From a checkpoint of a small transformer trained on Wikipedia.
Architecture: rotary positions, no biases in attention or MLP, tied embeddings, capped logits.
Training: a variant of Adam for these matrices, 162M tokens, 9882 steps.
MLP neurons of a small language model. Each row is named by its layer, matrix (gate and up: input weights; down: output weights) and neuron, and shows model dimensions 0-255. Each number is 128 + 24 x the weight over its row's rms, rounded and kept within 0 to 255. Numbers have three digits each. A neuron's up and down rows have the sign that makes its largest values positive.
Before each neuron's rows, "fires before" lists the tokens most often just after its 100 highest values on Wikipedia text that the model never trained on.

fires before: " |", ".", "\n\n"
L6.gate53:133103127125129137109139086130176144158141127103163137104090139180096096141135121101073101106141114151125149140142114120109169122123132190126102137169103087169116137117122118091105133149187182119114184152129143145148125094184157101125131151118126128118151124152140122075146116145096108107135143147159129124152144123127155136126147123131067151153160103125152174102108135135155128160175134094090092109126121116122130113134107111161100141125127097146147151124135127134108150123164137160145114166149164125159148138150130148130158134113144093116174141144088132138107155099119092107139134134128088174118147106166146126148128093104107151099125104112152140099176138148123132119135154178119140126184092117137125124129122160086106157106119113154117126164144091139133162097108167
L6.up53:110095126087142153125124109111172112091123136106121145119143109135155142121151149100127136081117132093127126115094098123077114118112078098127101150134167094138139127134126102160104110159156124124190112178134141112183113110162124153080118153126119092115118124115068135106094138065102110119114095168103151117130179148121136101131142135126089110119171139110129153144123155124182076143139139144129122082080141136139141134081146104178082132118123098146131106095131099094123137140122115142171081112115156107134155120141157126146126091133101152088118145112144113120151186147118106116154146141194108114126115103099140100149129140146142149091079135132127096169102117119146127102126141154163132146155144123121130154113115140129140144116116126129125138187138115117133113117124131
L6.down53:118127120123128113139120170157106117124139129135114140111134118090104137105138135140125095170130132119186096156120149127165070140161133086158155106140107158087140127132139132177141141146123147142127085129172125111115115138121116140115117098164137102146092125135151144168148104158160136171122132106123141134132142174126135119133111111135172130178111117123103072120169149162074114148113091146136160168167088150159097152116136141108146102125133136114114144108106110113151127130091136138104144119142038111078084130126092113116132112163116133146074122103139133138095080140167146162099114134124129133151122101099134148126106126151097120166095135124104120162123132126101144132102117100125125130083128155157105122133100125154129086163097139146165117113127139107148084162189151

fires before: "-", "ok", "ur", "oper", "hen", "la"
L3.gate525:111119147144193127128116118118148123121096148093118140069112150111136157114153117127126149147089121086092102165174111118138108126120136162101136144136134160181104139153104121130112115143109127065110124111126147126086126112181175126149100143162083121140137135117137121111121149134151152145114199124100127145131154125157141145124077145121117073107135118139102138133141092152083149098118115100125122105051129090113112153162083119100125163148107112106109194093146118116117140116099128157134116098119134088159118179143137117139113146095094141124109166113094158103097127122110153129156170113137117132097158137134151136138135113113153143127110151147145130103117122124133130141123077152174090145119125152140093111113123145155138153107169112113145157149147129157125136111086161
L3.up525:156108117191147124118140076140122084069102121135151131136148149100124184078166118098131119103108129128109107173112128129144139078111119143116141104140129136147105110103136107111125156107111158104127173122097107136074088124135134165143113072165102138132110091121125112111132125132150119118147132126118148134182145162105145125134117140097128121136142138126150127132151149126130153110115155126148126078179132112141147115151115092110139125134121126132139126100172117102136144095112139148148156132137131140166083120091142105150124099095142169154163096063111152132130116116128186152145151095137136146131146111134103144072166176118080151099102101132115068106164159110161130163102129130140125114126128123176109118145107121119177153129093135126161153116149127101088116145144102
L3.down525:108133146107179127142146116113130125129105133160138113110146133108120104141135127154145139136087159105089134157159112105084118184144158131146106192103130174107101137153138117116153115131139081123117092129110143149154147127132147112156094165140107106128103140119141151156123158105159163169132159119129128131086170097151120154104122131146102101097115138141104138150117122157093056100133139146125148126074110140088124135122164110102090151147153116123121136158119160119133135120085141102120174126153119106148120156146129153132133166130135074098090141122140130102104193125083104074117172116126129143146174117120085127182107114105153084151128123138115115141124133125103130132111124181143120110122148139122085161085114120143130124129164136123090165128141126143133149132077171

fires before: "-", " |", "\n", ","
L8.gate242:112110128145128143151160099120137120144143135123130155157116130141163096129129084138176093089103151168121130145084086170175130119120118112096140151168157138127123123120146135112126097153129123156147110125129058133112142118112134128165161115156111147110085095115134137134143104116140157112096137162122108146185170102115127071146135130108145152148119119130129125115145155181083103128117127117162131083147143095131150160126150152128132146135119061077151153097121111109096088135089121160134168189094133105130162075137133150132126110124139158119142106083137149137149097093125132126100105115130141143126124092139154110132130150092125157156123172106113130130142121132080150152107118136161115101106158121137138159095117134127164086152200108149145144132103119107141136131100102
L8.up242:125128110113130105111042113109116092100154157155131150094110152137155100144101102093157144115139147128153130149122098133118148113171129172121177151133148091132135112138108073107111102104148150187145113163147182120142094168136119159138102131100143107108155148129081138105139126108146139124112136144097135147135131136170096133118089139150133131108125100133107141154144113130157131149155097139118087131161133162169137074150161177126134117134132118139070138146140109162128119116131163171151126123126142122114121110136145114119146131089126153121150121124112112106080156096152139092130142105151074119132103195193136122121122108162113120126095086149120139109104134115164165134134095163084106096117172106112113132167117145131132133107137137110113119112139171133149164141146118
L8.down242:107122143142099114133129110106126151129055179135171114123133162104139126131134130118169131147125129104147097120107149180164081116176102140122143125064149122139072192151142146159156130173142125118106106149121093111101140154113113138134132114122130140134092112088094116148112116153128146143123161135140129155157132117102120107069096109148106096097157129088136137105164135144131172137131138168111153120112106129164123111084096111113094133181126163169130160116107119163132130159087105124136137118071121143113136113120120125117119072145103127142166116111135142154104142123128138157106112158140136178120103126136094134146130110120125109153123117140114148123129156107150138161128134098165104107093115129078124153097177133082155080147143127131089125153112155121125162148150101

fires before: "\n", ".", "″", " |", "t"
L4.gate37:111150126144117119147135135135111113098129112140143126147165119107189125134126103103150155128142143088139169120119180135162103128109106147113089133117130120130130089148167138114093133122141095144161151099097163111118124152158129120141111101125092112103148123141121117149117099100105186111155128149164121151101110143126142092162123129172168175138141104097168175135112130088124123101165123091119107129127083102178146121098108098136161116114109106132142134190154144119148141138116118129128092146104144096157160156095142153156166101128115135139134127091102139092123191136139148093146154110132098156164142145091126185134123114120138131159133128085159126118203137147091138120145104106079143141129127114097135094124147131163069177155102125122135124121125135119134120098147141
L4.up37:171130132126113138117105132117086132112117113124107087126105149122149116135112161118081155133131138131075106120103133144168137138148121129125153170128164140129090123120180112145111116160143117106203137122103141146153097177137121129086138137098127140106181090132153132157123159105125170123135126170144153116131177157148127096163124094119092147141169098124100127093139138134169117118155106145127080103127105136105132101169111099118089123152126146109089109129142099105162133150145110158088134107081112105066128126148155135133194147127124140117132143119118102122146134172119159153119087161156144137107114128145136120168130117156139102130114115145161068139153136132109123124144174159152091089107156141131080106097111107115155124113130101113100149144107129094099133130088144
L4.down37:139087139126125125103152137123162124101125139142130129091144099142129160113160111102125149113121119134145138127140130120116119100114115092127136122166110124122146156109119120079155189112110150162083125140160104103147123110146073117124113096148149110156088126121137102126116145127127119149107123101150142137115088064154124123103149135127172120123092115122147123171085120149087151094104150072133127156136125101110115143087157168107130119090162099149141099138111159121126144125142135103106105179135117134180135145081106157130113078110140131144119106129113157117110118108156136081143153114127116138146145123112135182116113105120165188150139134128130183101117138088096135097102096117113155169129124103120154103146102095110102153193179133134175110098130111087167107137160129

fires before: " |", ")", ".", " /"
L4.gate603:100128127162110078116114107131111157099142110128142104144114111149096133106115083126154110110120188135104121101146074125118149117123142111126088119120116121126132098107105148152127103111124115093117168066124165092129104140166073124136166157133126077122139103122110167142128124114153140077096078130140132071081093141109175090108124111085129134161185102125160119120131169148128110074114109175106127081090117129163156108136148138130120145117146160119096167148093124142162098134155140110137126112121137146158142134111132126133141093125164113127116131102138121113107142089132109090170103130123162136123143104165164126092127145131111102110151142146132144106150089135137181151175108121130134106108133143109160086112161143148146142138107114126132160165113133115116131138154163
L4.up603:149105102114096139120105111110130131149127112140093150151125160166114114130134126042090110140119087147139136123095150140107154158124135127127116103135104143135098160133148145090117133137173085115117109149120149076098160149167117145142155134081098124148150136148126107140111142149129171121099162147111164151115182109142171121096140100126136122139126133098122129096162142155127101157152122145140170106126143172165091132166109118147125141133128174123136150117150110151113077189133108138116134143147145114114071158150129131111129136148122162138124142133134130137161150147114130082102103121127137113142144136131171089117128136114166120122174159112141110144152165144147103116084158123127109090096117132150151105108124147159133082152121090085080099138155127178155125116062112
L4.down603:107140108112112081151146120137142122121134137107179096125144107094168125168128103121130124121110118121122132150144155139132100149191133120180112153070135101116140112167117138138148092082119132141143134126114112132119110140116118151085133154150130117139108104103103123134147159111126126160135121089148121160100119109113124120150099114108142153121160111149144114125141138127148140107110111134128103125119169143096153123051156115091089192131114116117083122191109158106174190097130196108146122128112135133153150131089091111157109109126141121144128105123087121105088115131104130103098113117115151108129154118136105150131120139124099148167132161108117121105105128099072134130189098095113151175105147168111123158152116150111128151152138101147131148117142153108061157113145111

fires before: "\n", "  ", " 72"
L3.gate473:142098142130128139182056099150121125125127159170122154126142167099145132118132113139145088128115181125094118170128113119179108137148101145128130134152137108143145122126139126114127116163148095145108146143131103142147114103151146146130115115143097158128142101143101133150103095100088131177119155098098152060177146138157131092140118147135103151182141117097165100135130124116106095117149106160120087111143185158084139129104165169170163151122113143111138164139154116123144156108097140149103118153098150090128118101074120116177147119128114144123164099119119141109124161140141115131148151151114089127162074131113115151120125148129144152148101134140107139151120126121103169074139148086117076139105140122097106121075116129155145141133136094133144112145151111110106132126111092
L3.up473:124074176120129154115122121140142099096114131117124139129154115125103138103140094152131113141125174113133141171099126107171113144121134128112146103115134126137106106162108107118188152163118118175074128154090092131168158123109144172142096152143123134118130099106118144144116137115100130140104102135134125082182150118103153111131160141185114132133129111145107059131118123115131104146136092173100118138074178152115128154154114167109120170125119118116109149130151133139143139131100116146137128154115146110157113138128107124166161123138100086152149142146187146124147141182145136095151180117078098155113138094128133155157147158114142119111137124094111158127125132126140109091117126074130093156123139113106106171135106144129137177124126089088113115173100092151123163118132099
L3.down473:132137125132142159123205148089152094140159134088118095110139121139094151123127148122130141116105075129142155162120136111117148128100121110137106103117105103092111146130134108146153130157143141107133103154067146134116117133097122105134101119163141125105116110059147151133132165168155140095143094186181102143091142146105128153093151167115161145097106101169094091147130155144152166148103118129131131167080106118119118101141096151090124145125144104119177082146098137130134101121145124134116112133158144117130123161161106161129142138124112131140099130162153136102124127150145140145163159107097065142069176126136137123157136118114109125103139098141125125078132138117127082165140095140139175162167134136116095106170135116097131150112132150152101134109099128136117127137150121

fires before: " |", ":", "\n", ";"
L7.gate102:127094088119151143139139125160105134112124124150174109126145108091106146145130119147148049144139114143148125170110095140135124117167117155123137130156088107121133159106166152138127114097127121079121110140109123151111107100128163139080206073122138104114161117169151149164141129109131121109072127143127176149128119121122122125112114106115128152104146161118132118137135145110073120066099113136101118101131097149155095092121157132153144073143144136109098123098120146129123141137147173159129165121112130136128109106083110130156100112166123137101116110070130124111121141145134150172137122142148072158129100143151123135113133130124091143142164139170163110092101085124085112140114084128158101107123151126137140130121116133122168102140109104130157162170168148136125170147126139
L7.up102:112151151110163120133133159102126128093111100097163095126116139110147146121146152150124067167122127113119150158127091171135148164125080124103138105121156106155135120145116160134128153076101141148129152126131129181171111120117158144132149110100153123134111081142123103110145131083156059146112113165157111084108143144096170125103119115141135128075112113124161137155132157155141118144115086140135127129141177138104123137162121120116126125110126142100113150132092142155121146153075156096186184161125142152147157140115124140168180084124051084132079122068143097130176141127127109151125138136129122120092151125124102159169134156098136101118125126135146137138104173103158114133104153137130107146123128138148122149119122143104098129116153134127148112156126132147116139117125115
L7.down102:108174157114160175126103130119164139113107129128103113137107131171135129105147125126107146144131120130103102107121082153135192121128103113122115121088111079111152073125139140102107100115154139202140134124151110160122115073119106138135101109166155170123117118082139104101134127066156096127122103139157108101136116137143081106117126164118159116119136078160111156131164148134152085151138116137125161167132174133074139160126086098117166141143170167125181159149129118148149129139151098138165117146142157158144120109135157131158123140081104134162110129119152120104091118155148115113139137144152142080139121158121114114133143130148141093125075096138111113136139139135170075147115138137089136116124157113119134140127109102117104128158145123144096138145166128136122122109141086

fires before: "  ", " 72", " ."
L7.gate262:179152150093145083165146084195123105156186104155159098138173118126106156125097087090127151112137123145122141113126131132129138112148109149125096150147156111153138125077123117141137100159132141145123194171144138116120119143123138096133138085143125153122134132094115136102144095117127099059126121155138156152129144153149108142134086101098127161160159092095134107173153117132153151151130099127145107170174082170126123107159138130164168113125116110096145121122151149086110087143131159160090106129175130113159116134093103131155121107127132159110172135090119134150091127141138128132128150130097070125110108161156137129141121113141108131114146122146114120129143147144125088153113127129107121111118116160094131133141117146135140132165134103129130134074108151086092130129162155
L7.up262:101164107117098120133157108127128133134143103132147124128177121121122113078124131110144104108104094136095109120135092104127125148103138129128120109107116096159163146124124140054150136149153137145095124139113114134139139141106128125133131131116116122103108136101153109118141118128150132087164129151159159156146090144167100102132102150142140088179158115158145110161111125144167109104128143117074137138138144142084132125118150144109140158147137163129134110131141146118124130107138142138125187069128132202130087115142139120134138149115154166182136095142090118157107158097138117110175120149132111106153106123147187113166125160091118093099129099107093130088134118134122166141140078132116105171108068108119141143100109080114209168141121146137141110163162131132138146147126123
L7.down262:130153112105112131126168124137131113120193123110117134139136078117120128107075132133098150132118103146134125139138125118100128163142117135154097148128087139144133143142153182119129152167171163129122171145113123139119140124080153092096148099163101080119093143103165116132113099143163093102125142155189126164166126140140143100112112132145152145122165123132116097189151128123143141125114143133155133169151101131106118132146101148130155144083130144135129087086124103123115118131192155135124128076154156157159082113127112131130105107127146125126137114155093150139110118108131115119137145129120099142142088181107149147130117133132129109075120109132146141100095141111150120127220078120116142124123095120146148141183125125089166127142142170162120147129099139135110083128161140

fires before: " |", ".", ",", " =", "=", "\n\n"
L7.gate436:121084127155151134120131184114161155141112159133165142158176119113142117155117127140113105172160118145133151152112102170200132158167125105097126125145129123102122138136147106140154098127134168172129108136127121092137158101160122143104150161147104073132114120140147147126100110172111112136091150155093117142163150111099167124126140105153120174086127168102127137113167170121091109138165097099130170092152123114115114151130128098131114131171138135130136128114145123106105089133107097131127145123157114167146153131171119152128115102151121155121088126113156106125156121153167069095144114151129149139104131079148100123155146112166186102133108156162136156140138119136110108161108134090143135120116160157127134070115121134160126138095130157147137115139138142161157105114171125
L7.up436:146101135126117142121102117083089102158129121121133149083132110115176093161101113087130096133091095157106131137149133133105106154125116092144123147136085135159101138150107132154120160088091152082142073129132111144149094146154127127137113102116152094124141114130127149147138169149116131096116144129124131128138185175107127112127126133111132123146159072092167159124123158101130106114115156108113108137117150087075137142111114122119122151136156121141115135146139124106136144103134109108129128078123127104131138088120155157136123143160136138130123122127143134147090150113120109155132130121118155112130054088082133167147110097140081136142113135140075095174091130130101111125146167172132078113166109109149086160113139116113101126118117137146136190107143107112094115169075180
L7.down436:123103164108137119105173129163127166099126155156130118150132099149092136090122113154122115115178132119091144113156117113174120120146124153087091131102155104097128097164154151164093103144150125174127132117106121123127144126155151154133142122128136120124073138104112138104153122134115186114127142190159120098122102122101131105112175106126101154146139166157152138166115125121124167160110110169151170134170120165108153104122111146120093125138121157154137117139166127151048111150108074134161160115100158081097131147124120137109155131085112101083154148124143079149136178147121125121158115120106120155121131143136117115124153159125150112114130136160164129104117123110136144124103103126128159132119130141108140109146140105125128055151108149145141124152147125163125154096175094

fires before: " |", " (", "feld", " partic", " Sus", " Division"
L8.gate279:129133162144078168158114135157109120156095102143127100114155140120100150206114121127149121147127128132128126130140111105141057113102125116149133128125056134142100161123138154131116124161113165121118096159151115139127106132109120117142127100121128177144119114104111179105137127118160095121101137132114168112161092120142149120132102131173123129168141121099098114155124139143101090118120112140093128164145131103131130129147095094131147132079102115127129136117144116151129128095142112137141147141125135126180083172121146150109091169187126109102179144131155120144085109159148159151124115152109128125104126083136138154138125136162092154128164118104151135095133119100120134085121139087194148101148181192122116149162123113126113154108123121143163151118125121125116135081083106
L8.up279:128155121147116135109094128100128195097090104112143140147153127124122172148131135107146121135089145125105106120154140116146090156128166135129116136123135146138168122136133121150148158117099140107103121100133136126102124101135143145128107142098123160161127152113125128149134148149125103135199181102142138124140095102140144111117093147134065154164082104109144144141119065085184134168156121138149144151174123131118105164165139108157130106088120081106129102148159077079122107114150092132162094108153147135127125082178136179142147142140148102160137105129126157156130140119114178113144121145150117132127179123158090104164129138124120123154163118104150135141134188176134107157149143139113122109105137116148093153142117132138168116108134138160145107140120155133140158092103118
L8.down279:127092131139103112132115158142114108141124122142151139100130094137098125119137130127125085138154143129163134158114132126139111093108114130152156161048148092139098152154156107147124114185129140104129159173114094135087159097135149123132141128130110135134134140086107143147110127095125130135109138140127133170129151118115169118164103116136158134089130166160131116154132103180118131118115149103111147087104133126122164105100108133105101129132155141124083160113171113200101147113116174081087096138128116124148066118118122142161128143148120170088169130138132091110149110133135120090130130127118156150156087137078095191111159104120117130138116162108129119086149104118136133094124078109122106134108130110082100103142109135081138125124091150098085130122130149152138121144155167

fires before: "–", ",", " |", "p", " August", "6"
L3.gate619:089103157141115098128096127122135144089124145086159113105122109137117114131116157117150180169124123103163119100106116177154142094131166114108154114093151111083170077138107121161123183090071114108114118135132148105144142117124123130117109158109130141139142147147135112121081142139129144104146136157104108129141132099126148114104110166146096118088141144094140104086127108123086161123098142150135086155137130111069124155132127144094087127086086090090140083113152132119105166090090095112148111135083081147117101161147139107110189123101134085146109172113137104131164110155147141142146115124116124128129165102112134142129118134146140135174090117104143117144122117155156138114117147118140116134142129163150135101160140169154123115158113114097152113119091104150149085123135121
L3.up619:121098066115140147152135159158131141130201108106107123141104129149093155146184127137125138122118125149141124141151161150165102126152117167138154150150128124086095115164106144123115145131117140116113109146102145109128134125142124123153100131151114090134142128116115149145113162149124132139134148112114077127120130155124104101095177140130152094120092146147110083152090121137107164112140151112131139099130123132097138140103162145101125136087131086121139132173094130140189143143115156164110110175128119113095081137122149140142125148209132107107125147128145128143113133149135128089156128136147183106131117096151166120166126142117094121148110149181135137134119151135139121160088144110072124110135133163096047129147124136113120167096099143168154168126103140096108085111134129
L3.down619:164164198112146109130142111108107121120106135155122137110137108128163077124070120133123117150151135118132134114112091129094161166140134095110087084134134150182196147073131115125132132134134109148151158135153110146113125127084113132107149126118119155139131151126151122118133106090130127105131128153137178115152124090136167141175086139111100152130184128143161173124164132086144092122122110117124094123139159137135115100147094112188133101144135142147142124097143121100069107118144087104137133109140114146164186141119102117134117139081124145153135127137135129133159128088114148179110138111114087144114128146116111139111140112143149140110133119087128121144116118146125130105156119122169121136122128106167176145098148113134144089158157123079077102120123133181129157170143144

fires before: "-", "\n"
L8.gate129:165118123150160115116135154136201120108121147094102130106143213108123138123134154120127120124113117129134138179160140127126103115139139109138111132178145107153112133121152134112131088119113136117108087144117160135123133117174148111149102152121133103095155086181154088160135126126105161097105155130164109153127150117108131112123146101119125124160150128138117153166128150139133112128131085126130120146133096090076131142146128118124156087171135085140168144169140144099135111109128131147181135181109060172112107118127152107076135140100123087082130144103117135118103138117117145121182136098122121113103078119153168113127142104144118139113108159167101147143128094092161125122125126073142115147094146140140097143146090113136101136096118156113142134151093112134171106159127117
L8.up129:112167142118134109086165091081144089085117105118120103106120100144125153138109095164146137116110125123114120151125091161114195140106122109122161150109135122127113138137122127155091086131101165100108101125104146177110120122161104159172169101138123100164150094128132126117131115145136101089138180104175143161107119102142137112136075170137122123112133081080110141141118095162119138091123127126128102118136140144133113145146066092114133166095113149105139143094121133139168094133104101137136188172132110141126119150095092153128117136090103107115115151152119147132122123117131149156146096127143118090126108107119143140107136112133108177132115152113123122099148150122131158103155109126083109139134129129136094068158155095127148113111182105129100170137106139112142099148102090
L8.down129:080090119120105156128190141173130135103123127128099179146142216088169129127135147137145139132111107083135143129111131131143078168168126115113071100128118115136114145153163135102114121145119095110146117184175138114126107094154139126128121171099111159108130148160143153147098153126097096127105121122113097144083149141143147107123105133129098126128149132078146067098153146144144134141124137112153136118159110129139144129069165144094165120129117138127110122119137174114131122120127133074147091161147087130113140115148099090088146099132126071125142126115146087106098131077114134141110148102119147101137161143141114103103146134110123129093111096136090120143131091112109133113168119120151102145134188110137131112104110121141126117136130147105153089120139132152129155108138147

fires before: " |", "\n", "  ", " +"
L3.gate247:121106137117104106149119103145100161164110128126122175107109123091130098125115139145121129096114152125028124116132137153167111135115102160080104114114120148129123148103080125112118146197152186153129119155133118165105106138088161148148127124173102096136117091112112137098140115084093101110143141132113168121125073115162148097144120110121109122127137110127186151099114090131113104100125140115122145113175132164154151087120132120158128121112137137092139148157101107124190154113147174135074125115114147107145147116097126135148131129136128130097128147137146104145151124111105119144063131134140149137169092139165094143127131141111142133141162127131148124129158084132105135089126123179133115119138125099136070161117142138126146088153135098122110081151127134107142147118106130
L3.up247:123119127108101130148140156092123141131144148103130116152107123171128131106102144125150124102090133132117146123138120122193144158123121149178151095122140140132129131063098121115112134135126172149151136143161112163104151115091141109158107089102111117155137110120145115102091146088150119143132093129119127097121106153130104102076152115121110097109132148163144129129110114115194101155182143090094151145167153157154139127130111114102090141077129135121136150152137118129139137138085111156101110170110129164116125124114128119139145151122091094178111126112174090143149131129147096102102111166149171092148137127135091117157102153110178073097139117111114118104137119096157112130123176155161119157139179075147108144135120161153117137135117164108076111139105102155139145112100110
L3.down247:147121098153145161102138146115154100102131163092122112168129107129137131103129148144106083147096107143155138128135083085157155134095126142165148136148190103138144140112173097156115093102116113130150125144127152176117152124141144132121104097130145144118157128118138137162132148096174112150130108125108103126115129135125121132062139096153127142095102131126086087159112162125198123129131125113104114134122147128117100117104119151094095133116119124121153149120138123116039129128126070147142125134120126150117101122172144127155165133136054129163124117134121127118151135141166123120156139156103108128124184145117150120149164123093141081143084154137093112109142177135120122150154145103137156149140156115103147103155096143109136126096135167149086157134130090131107123089093092

fires before: " |", "s", "ries", "sen", ","
L7.gate315:127126095135136176130181117115102109150128109113176129099105122128163137134108149136157139133146174082157139171100140177115109127140112118113106128125125124144145105160110092084162124114135148150154113084120132070118116087138150147115097114132114154107168164138071137165102165128109097156122136145125126119182142109125087152139186113141126106136134125152148093107190108140117134158153132109132134100099109144096130140106109104126132099111101146090097122144136075066130113090086096124127109131093124099110136143150110096131143111113106107147124094132120119088157156102129132159110108118102090166147138147124131144186132124128145130133122153116126123120131121151119135139124124110105103132140119051170105119115127135104117165156127078086115113139167128176103124131147131
L7.up315:107125171111152159126092131129164097103141159103135144132099140128168108172105125141120146146180152139120130134150158124051133141120135138150120086148108135141158116124068101132136142132119115148144122133163157104142107157111143086178141125100129113163120090155144134102123123110100150143155122098149091158117142102114134082094116165139091154111147110152139176128087133177116150145129105128111086088110129131089148110135152132151140125132163107127128148108128134121140153135149130137134091124082119112107145123149141130070099155146166137118180165119099127167149108115138119132116147094134125134202121110138117151108110128152112143138134167130149161167124128143115146149072120086111111119187114140136115137135103098148134093100098122153091149091135084140095166152129131
L7.down315:123121086150114087119128125146137146143101142140111123108114119126127153100111098128149114158104126111109123158104123110142119123132122105142071125097128133108164145155141163117107113130132149155146137111146132115154134130173121134084133132147116151150103136121084129157125080117074136147101113134097146106139139069139118181123161124135100095168126169160099075108128144129135129083138134171140143180136119084104133117094135106101107121111131152152117095117109117120074132103099115159135123108168123135088143103139119101144123085144104092150072112129128109119085191138108123144167122116131122119149118169091114161156130069116149085133085123101127106123150096118130147126106118120157142138076125155101110154117175133156123085108101144092118104111122141089165165150089106

fires before: " |", ":", "\n", " Released", " ("
L6.gate587:144144111133116113178091110139114102120146115186125151133142148135176112157138092098148144135132137146148085110141111147140151126120113131066129074159170139147151129133103132140153119110145070161113138109164093105128117150137165134162143147130145117075162107167178125105164066143145179107168142102133149130125133083154128116154108120129178109133142081114125164138110142168125095094092116122129150095115149160183146115136131117149138100150134148121124138115102127159152113140143140093093081127140160125107134080119132121137107128100141171159129101113130147079106121104134151147147119130122104167151109151147099128099110101143139106152127147130130098130162136129127150153109100134124116101103130081130083105137154109121137102139140079083105124167105144114163118143130120
L6.up587:133138143139128129137132132152080127131079103138110164097150103109158121140129126112124107124085125135113041127155107146140134151120126093109116144106135142159121115176126126122169158150130106164101127133195165109137111096158142140154091116119172081136129120150151114115137129125133151100134143181165121103129108124118122141142111099118153116144148104107103095141150131125127122155133098141133126094163146150132138139137097153141123127085103198114125158156095129138137071132126105151109127102090137106088162104146156149147122127126120163170083140134153134110132120137130142109124158115088125167111140116116121156116154158112060107119116125155161085137127126087089044121137115118166121103115137110173122152140152131137135118129101113098138138129112186102116112094088120
L6.down587:121093141128127142099154112130157153152136146142156089115142107127139160124151173123109133103147117103154154139144116126139160179134138143149146148151116148142150146141181128127114133149138167137077095134084131144082124068137157103121144135114096155146102118161123151183122129161160143165148090145131089118120112156111164122130157136147096102137183129150127132163146119124131168144117129145126122150176135125076127181146110169110137160153174111123164123093190089114105153131093071128150139139132122095150155143091148133122148123122069107129160159137164114143132115089115099127154165105112095141118107124149135133112166158118138167143120148136151137157159125116130176109146168132147123153143140114119142139111105130112137092115152138153113120054147119110109113136148144

fires before: "'", ",", " |", "p", "–", "."
L4.gate390:139137101127132132154115159166148150129101131105144136080141124132149121057133132136109133182105084144117155142097126148150131132111155097125092138103119132138132105141102136165131127115132114140158129181141093118077070106124146142154118100083112120164110123120095112112104092116120157146156121112067148128173105114184124128111142143141117094109142117101115118117117185138111138106123146092114101108133099102133144132097120122155110116096101097117108137124112122098102156126085137159092121150101147138119067112130103162123139131137150134161122138117139088119085189131152123135102179132130109139095159067122132132138118114113129119137112167133180154089125129145149123137114143106116108146116147135137123156146120149145094084183161137104148085134077102146133116115177117
L4.up390:152155124135139121122117138100156085110106105146125091162096099145084101121096128095113127134148144117159110142107126096139110143098146124114147132144124118142169131121128120074123098143128107124170129160164122133106152146137100127107147129138130135106130091126146129138094103115138134091127161129151110114142132124156098159094090156071107128148146145124132127187179078096124126149148117149106138144117117154103146116146133131080083148145152100065164106131092126138131144135142146128118111124123140129080095141096143110122114164122155122105163193096133096106099155153105119135126154111157114121100096150125122093134143092111094100113160136129122115176124145151127129181139057093148102119142148138143164159138128089121108101133153143121084113069104140115103125147186163
L4.down390:100136111149100129167112100143138180129133116102165137096124147123159137142146112155135142115108109143120152149139098147108157113141114151163067091123122154097105153100108115148120154124115181123124127128098141149118095107140153090148152114132108106168130124192112089094146122145126123128130102115088132133144131118095141132125154140139123101115136093104119091103080201150123166127108134116159097065141188110147099145089117124135126099097103154173103159146108107158105135128103153160120141105091132115150132122098129127120121091090127104131154088145124156143116127130130133153144123156124150158126136110158124167139118152154149159140120151092153144103135130106150120081152181123037104115136098098142125104125126143173145094141156126134148129160104126138157126101113115

fires before: "\n", "\n\n", "  "
L7.gate430:151163160141144179121177084090108094171137140124154164132138094118101101092096138125106105122113118107152195151133091144117106113099097119117120126142129150146129136129141142105147097125176123134116127146150131113121120143090119150143148095138124117115150138085138136117137098109126109114145128141144150123091145104136101148136113096088132096109138035122142130134141129138124107156167130103134133104167164114153135148162122125167129098134134127093129143157073095099116103116111157138096146097126144095142128101145129101183147113098107143125123123136107170130124145115139169123098087149119076130128135154146123123127173094120108148123117125096110171125088131112134165165178118161151148098141134109091118107175170139081100116121166144121111109173122087121106119123158141
L7.up430:137110116141129119085120105130111164111176134121135096123165135154144127111107163128139111138105091151158152143130144135143128157145093151129107148098117126116136168158165136115129123192166128111123178139121119123090146102120135144125121096139088109099145144105103154140132132139160109110116151156133153125123122177154078112127134063157133118151123117143150122104152111168099090132134111122127131106107146164111157133104161146159167106131159163104113152129148158142128132143086130158103097147197131097133139111094110119136140092098073118121113109098132136133165114126106121154139129167097129099104126145181133124177133130114108146137125175168072136079145132139114139101111174137100095094108121113127113093057090141131150121130133109169138123158174143140125150121125170
L7.down430:163133156135134180120150139107131087142143140103153133106138117138087111117140129139131146128107091114129146141097167121084138147100113116152176139171108124141153079131157141141153124121147105122106146165144133097128152154059157149148117100133095131125116115091132137136138124161134132155137125134169101091139134107077146131117110152093143164133141095139131146141143160075114153146137142129139177159124127104128128092114079153144135169099148115131163125154093123118132138120133110119153141106159137147163129148159127105166111140130145184111144104167107159133126108121161085145127127120130074135097134094123131105122114130131126124073141092113118142040108152112118057139137098110148132119155134146114134165182137144082088123122136144125112131136131118148113109174182104